MLP neurons of a small language model. Each row is named by its layer, matrix (down: output weights) and neuron, and shows model dimensions 160-287. Each number is 128 + 24 x the weight over its row's rms, rounded and kept within 0 to 255.
Before each neuron's rows, "fires before" lists the tokens most often just after its 100 highest values on Wikipedia text that the model never trained on. A number after a token or word is its count.

fires before: "," 20, " in" 17, " on" 9, "." 9, " and" 6, " " 4
L13.down1255 [ 98 146  92 115 119 147 128 121 133  95 113 110 153 143 145 153 102 132 157 109 168 129 145 175 123 120 142 133 169 154 148 107 117 132 156 121 118 132 144  83 150 133 114  89  98 120 143 136 128 163  97 145 144 124 103 114 112 119 154 128 145 133 116 128  86 137 108 137 120 144 126  84 145 100 168 111 146 120  96 124 100 163  72 117 126  94 109  94 124  99 100 165 116 144 121 177 138 138 108  92 162 138 136 105 102  87 113 126 132 157  93 160  72 158  77 105 150 136  62 119 141 154 139 122 123 174  86 165]

fires before: "\n" 43, ";" 21, "." 9, " (" 5, " –" 4, "," 4
L13.down616 [150 109 138 127 125 161 119 160  70 166  66 142 112  89 146 150 175 171 109 146 140 165 114 130 143 106 136 137 110 114 168 131 133 135  98 136 132  71 155 140  94 113 102 130 115 101 141 161 113 149 126 144 143 145 106 118 140 129 123 131 111 161 137 138 109 103 144 154 113 118 153 103 140 139  97 110 108 101 116 147 149 147 127 120 120 125 226 134 120  96  99 146  94 165 132 117 146 118 159 141 148  97 148 159 123 132 137 123 132 122  99 101 148 105 132 153 140 137  84 164 110 143 146 102 156 107 133 137]

fires before: "year" 31, "field" 8, "ir" 4, "u" 4, "urban" 4
L11.down329 [105 134 102 158 119 122 126 117 142 162 123 133 137 119 120  75 127  97 108  96 124  98 102 130 175 151 106 168 119 110 135 103 127 140 132 145 149 139  72 121 189 158 125 114  82 106 111 123 115 113 134 171 138 133 118 163 175 125 160 124  89 125 122 122 167 155 135 159 106 151 141 137 152 130 132 167 143 150 135 126 120 171  95 105 169 152 179 135 136  98 136  97 108 166 139 119 168 132 160 107 146 131 133 111 102 103 101 107 123 145 102  87 128 124 146 137  75  94 126 170 117  97 154 107 114  89 100 162]

fires before: "2" 81, "1" 4
L13.down1444 [143  92 122  81 129 105  92 147 120 141 151 126 132 181 154 101 148 136 133 120 152 150  97 155 106  80 138 122  93 154 166 155 126 111 135 120 130  94 100 161 135 147 140 169 110 174 105 122 127 124 122  89 145 160 139 142  91 134 112  98 107 110 145 141 158 152 140 142 107 132 142 114 130 105  90 113 119 156 129  82  76 104 122 148 124 138  98 122 104 115 166 109 147 114  62 138 152 115 147 146 153 145 129 142 110  94 151 120 101 113 106  75 152 104 137 101 144 144 147  95 140 139 158 128 156 135 134 105]

fires before: "1" 57, " " 8, "'" 7
L11.down139 [133  52 136 124 140 132  84 116 122 170 123 134 151 121  94 117  94 120 127 137 124  78 130 112 125  91 184 120 129 134 135 105 136 137 161 131 127 113 131 166 106  93 105 146 111 135 178 142 130  97 110 130  94 128 132 138 106 120 140 136 101 173 147 141 101 134 145 140 166 154 108 121 108  99 144 137 118 106 156  99 113 155 151 139 103 114 105 102 167 119 122 104 165 158 158 122  80 141 108 131 130 129 104 144 148 119 154 175 108 115 138 119 146 110 114 100 113 138  96 150 117 155 192 111  78 135 102 141]

fires before: " " 73, "1" 5
L11.down864 [129 149 127 119 146  77 148 153 150 165 127 121 141 112 120 113 134 136 120 164 105 129 165 128  98 145 183 103 126 126 147 181  95 136 126 140 185 122 135 159 121 121 152 128 124 150 117  99 135 166 108 132 131 109 137 148 146 126 123 111 128  99 112 142 105 120 136 156 170 116 131 135 123 151  95 151 145  77 125 147 157 141 132 157 104 125 255 146  95 117 115 104 114 123 116 116 102 142  94 115 108 139  89 102 114 140 134 162 182 160 110 126 140 102 127 114 136 105 132  90 103  83 147 126 103 130 110  95]

fires before: "4" 37, "5" 27, "7" 13, "8" 9, "6" 6
L11.down852 [124 164 103  90 125 180  58 101 133  97 104 143 175 163 153 109 150 152 132  74 141 101 141 115 136 155 122 116 106 119 111 110 129  86 141 132 103 152 151 132  81  68 122 138 148  96 119 135 168 127 113 175 103 118 129 119  94 126 165 113 111 119 126 129  84 133 133 162 117 121 111 145 121 147 158 135 123 134 114  99 107 106 135  96 173 105  49 111 112 159 158 115 169 145 102 118 135 130 104 153 139 143 152 137 107 116 119 148 121 127 172 130 133 102  92 135 117 147 132 143 130 161 118 110 112 150 151 148]

fires before: " as" 50, " on" 8, " for" 6, " by" 5, " to" 5
L11.down76 [155 178 115 169 150 126 101 159  91 132 150 148 103 201 147 118 118 137 128 105 179 159 114 103 119 132  96 109 142 114 115 116 121 169 123 105  84 109 114 117 170 101  97 160 117  98 177  98 118 118 142 127  92 108  84  97 148 141  88 149 137 121  87 146 118 119  96 118 122 155 111 113 107 156 160 109 145  94 157 141 140 133 135 104 145 137 120 140 138 151 107 155 138 108 123  67 128 114 140 128 102 102  74 172 136 111 164 142 115 139 133 105  78 140 156 137 143 134  77 135 116 112 109 182  96 117 102 120]

fires before: "-" 12, "0" 12, "9" 12, "3" 10, "8" 9
L5.down1128 [165 162 163  88 187 113 166 115 145 125  74 141 138 149 111 150  89 135 101 118 119 164  89 134 137 117 100 112 126 101 120 156 139 122  92 138 155  90 107 106 128 129 107 155  92 124 124 126  97 113 131 150 147 133 118 176 126 154 124 139 123 168 165 142 135 152 123 164 131 153 113 107 112 121 101 116 114 120 162 180 138 130 106 112  76 108 100 142 183 141 101  83 143 119 140 124 143 153 132  93 161 123 101 126 140  88 109 158 134 134  82 133  79 109 135 141  86 131 133 118 117 111 137 134 122 141 155 146]

fires before: "2" 84, "3" 8, "1" 8
L13.down1055 [136 103  96 131 151 106 114 164 126 132 126 125 131 171 117 124  85 148 162  53 120 118 107 123 146 156  90 116 114 104 120 152 120 124 132 128 135 125  81 154 105 121 134 141 132 108  91 122  92 134 142 110 172 132 162 146  97 118 132 135 150 105 154  99 118 147 128 183 150 125 150 122 160 158 135 153 156 174  95 106 107 174 108 138 132 168 107 123  97  90 121 133 124 136 104  86 159 163 130 137 130 124  92  99 104 108 155 106 120 135  91 122 117 123 178  81 132 125 181  72 171 132  89 158 148 124 117 101]

fires before: "1" 43, "2" 20
L3.down1507 [134 121 164 124  78 131 152  98 128 102 124 146 192 109 127 183  82 145 136 147  88 137 155 109 120 116 153 122 128 155 109 139 131 130 153 163 109 121 131 186 102 106 146 135 128 148 135 121 128 147  95  80 149 125 155 173  77 133 129 122 147 111 118 117 110 122 117 114 173 151 130 106 109 129 133 147 101 148 124 144 108 117 144  83 124 117 171 135 119 103  76 112 124 161 120 145 116  90 131 137 150 142 128 117 116 110 128 115 113 163 112 114 149  95 170  97 121 168 128 120 158 136 110 123 116 134 105 133]

fires before: " " 54, "1" 10, "2" 5, "3" 4, "8" 4
L5.down1438 [155 159 128 109 140  97 184 173 144 122 117 126 165 124  98 161 106 122 128 111 144  91 134 119 139 104 128  61  68 149 115 158 112 148 138  86 101 114 118 137 112 128 104 137 114 172 173 143  77  90  89 100  71 104 128 117 105 167 180 118 149 131 141 132  98 112 141 137 113 130 162 108 117 141 135 104 133 117 108 133  85 120 171 139 165 150 178 119 169 129 103 134 167 139 158 103  80 127 141  84 109 110 129 135 148 180 112 152 111 159  98 145 170 145 113 182 107 131 120 120  95  74 135 154 106 134 154 113]

fires before: "1" 45, "2" 21, "8" 4, "age" 4, "9" 4
L3.down962 [126 153  95 129 108 117 139 141 179 123 112  77 168 132 105  91 131 156 120 109 133 158 157 119 153 109 158 141 114 148 141 114 149 146 139 173 130 163 135 132  93  82 107 150 120 140 159 135 139 131 101 120 124 112 131 161 122 134 141 109 144 125 114  94  99 137 101 127 155  89 112 103  91 162 130 137 176  76 148 153 119 184 140 126 162 159 106 122 141 125  98  83 115  88 140  81 149 137 146 144 136 107 128 115 156 107 110 122 116 131 110 151 118 134 129 141  90 144 145 140 123 154 141 178 131 142 129 153]

fires before: ")" 80, ");" 4
L13.down366 [133 178 148  77 120 113 123 153 120 147 107 122 141  93 121 137 124 156 154 135 157 131 109 137 134 144 132  97 138 120 148 117 156  92  98 139 103  53  98 120 138 149  94  52 121 103 153 180 166 143 136 124 124 121  98 113 118 130 141 148 107 150 151 126 120 125 131 125 115 118 139 135 151 119 136 146 131  86 164 161 148 181 160 141 145  96  62 159 163 106 133 156  94 146 145  87 117 131 148  90 126 121 115 105 123 148 137 114 111 130  94 135 161 158 142 109 117 125  70 180 133 130 129 127 135 158 120  95]

fires before: " " 47, "." 14, "1" 4
L11.down932 [104 116 157 123 103 178 149 114 129 131  93 122 143 127  99 154 140 101 159 104 144 202 139  76 119 119 148  99 145 129 116 140 105 132 144 161 172 114 159 107 130 139 149 119 119 149 138 117 128 162 140 163  88  84 134 106 144 116 169 122 142  93 126 106  85 125 111 157 121 137 103 154 110 131 197 113 148 147 113 152  94 168 105 128 169 156 115 147 154 129 147 125 109 163 115 133 133 140 123  66 115 151  99 108 136 151  88 124 134 143 125 151 137 110 142 140 130 134 118  97 135 151 139 123 179 110 103 159]

fires before: "9" 60, "2" 6, "1" 5, " " 4
L11.down568 [144 163 106 141 110  85 123 100 136 124 168 118  99 151 118 128 131 154 161 137 135 131 144 161  98 119 161  80 139 135 121  88 161 144 141 108 145 153 138 128  98 114 124 135 103 152 131 134 148 107 118 134  83 146 151 157 160 129  99 115 157 131 119  91 127 117 130 123 164 123 174 140 161 123 152 100 116 143 128 137 130 105 134  69 116 127 146 121  84 145 105  99 125 162  85 153 126 164 120  97 139 122 149 129 131 123 132 114  88 125 139 110 116 162 121 160  91 133 146 131 152 165 107 131 142 131 150 156]

fires before: ")" 60, ")," 11, ")." 7, "–" 4
L13.down776 [126 101 167 152 170 130 107 162 134 137 140 136 100 107 133 167 132 127 132 113 157 121 108 155  99 136 122  96 112 136 131 114 114 101 157 105  74 109 115 130 141 151 103  97 110 117 104 160 115  79 105 108 139 104  96 165 133 145 120 132 109 152 139 147 103 118 161 118 129 118 161 125 162 187  99 122  94  85 146 136 140 171 154 150 106 104  76 133 129 106 118 137 157 151 128 106 134 142 141 125  91 120 100 106 119 152 125 121 141 136 105 151 176 156 156 145 105 123  88 148 118 125 159 155 133 173 126 131]

fires before: "0" 28, "1" 20, "b" 5
L11.down403 [134 131 208 157 105 106 115 130 142  91 132 144 132 105 125 157 122 114 156 144 124 107 174  78 144 117 106 111 155 111 138  92 152 117  60 133 141 146 137 117  97 120 125 125 117 158 164 124  89 121 141 144 113 126 113  69  71  97 131 138 112 120 115  98 143 142 129 183 148 102 144 129 150 155 135 131  92 184 143 139 155 125 103 136 122 119 154 134 156 103 123 105 150 122 135 131 149 119 157  94 131 107 144 108 138 150 128 132 138 164 105 127 122  88 147 166 126 171 141 187 131 115 138 110 120 127 132 126]

fires before: "9" 88, "8" 5
L13.down1497 [147 181 101 139 149 140 115 116 113 131 110 123 105 143 130 117 112 138 115 115 107 126 139 133  83 138 143 147 128 141 119 127 130 158 111 133 168 132 140 145 147 106 123 140 131 126 127 134 136 131  85  98 164 158  91 163  92 122 133 147 142 121 105 130 188 140 151 119 122  91 115 140 165 171 158 111 162 152 107 132 142 118 130 146 141 123  24 135 103 145 126 117 125 142 138 153 132 118 124 140 133 106 129 120 140  92 126 121  48 139  88 123  99 113 105 171 126 124  93 134 140 195 120 126 171 148 127 114]

fires before: "9" 51, "8" 35, "ra" 4
L13.down237 [110 165 136 152 142  91 131 151  93 141 146  99  96 115 134  97 120 136 164 137 139 133 131 168  93 106 133 136 147 118 143 191 124 124 109 125 204 125 104 110 147 104 152 107 147 155 119 108  74 116 140 139 168 140  92 122 125 139 148 121 135 109  73 108 105 181 118 180 149 112 112 166 129 148 143  97 168 152 105 125 125 143  68 106 120 160  96 115  94 117 108 101 106 140 129 155 131 171 119 114  94 113 112 131 103 148 126 134  99 166 129 145 111 115 109 142 117 119 135 148  79 144 148 122 150 118 116 120]

fires before: " by" 45, " in" 10, " for" 6, " and" 5, " at" 4
L11.down656 [113 167  58 100 149 154 140 112 151 148 144  99 175 119 134  98  81 111 107 100 151 104  99 137  92 117 125 128 133 119 130 110 140 151 134 145 111 126 124 114 135 144 135 160  84 128 102  76 122  99 122 155 168 124 125 167 170 120 141 150 157  99 142 178 113 170 117  91 134 119 158 146 106  89 133 123 137 107  95 170 114 122 135 109 143  91  97 130 174 160 122 123 106  69  90 156 133 103 126 146 103 164 125 138 143 115 164 125 150 138 147 130  85  95 103 166 118 123 110 153 122  99 129 157 103 106 115 129]

fires before: "1" 40, "2" 14, "9" 8, "8" 5, " " 4
L5.down358 [112 135 111  99 141 161 135 123 134 118  75  97 131 153 127 131 175 104 168 102 165 147 133 133 138 156 127 153 124 157 140 165 126 157 103 116  90 149  98 121 133 135 151 148 121 133 120 109 130 169  83 117 120 116 115 121 130 138 115 150 117 126  94 128 134 130  86 152 138 126 158 150  94 146 154 116 153 140 133 162 124  98 109 114 180 181  59 113 164 133 127 146  94 146 145  86 108 149 125 128 147 150 120 126  54 120 151 176 129 122 115 148 118 143 123 108 140 137 115 121 121  82 116 129 149 113 115 120]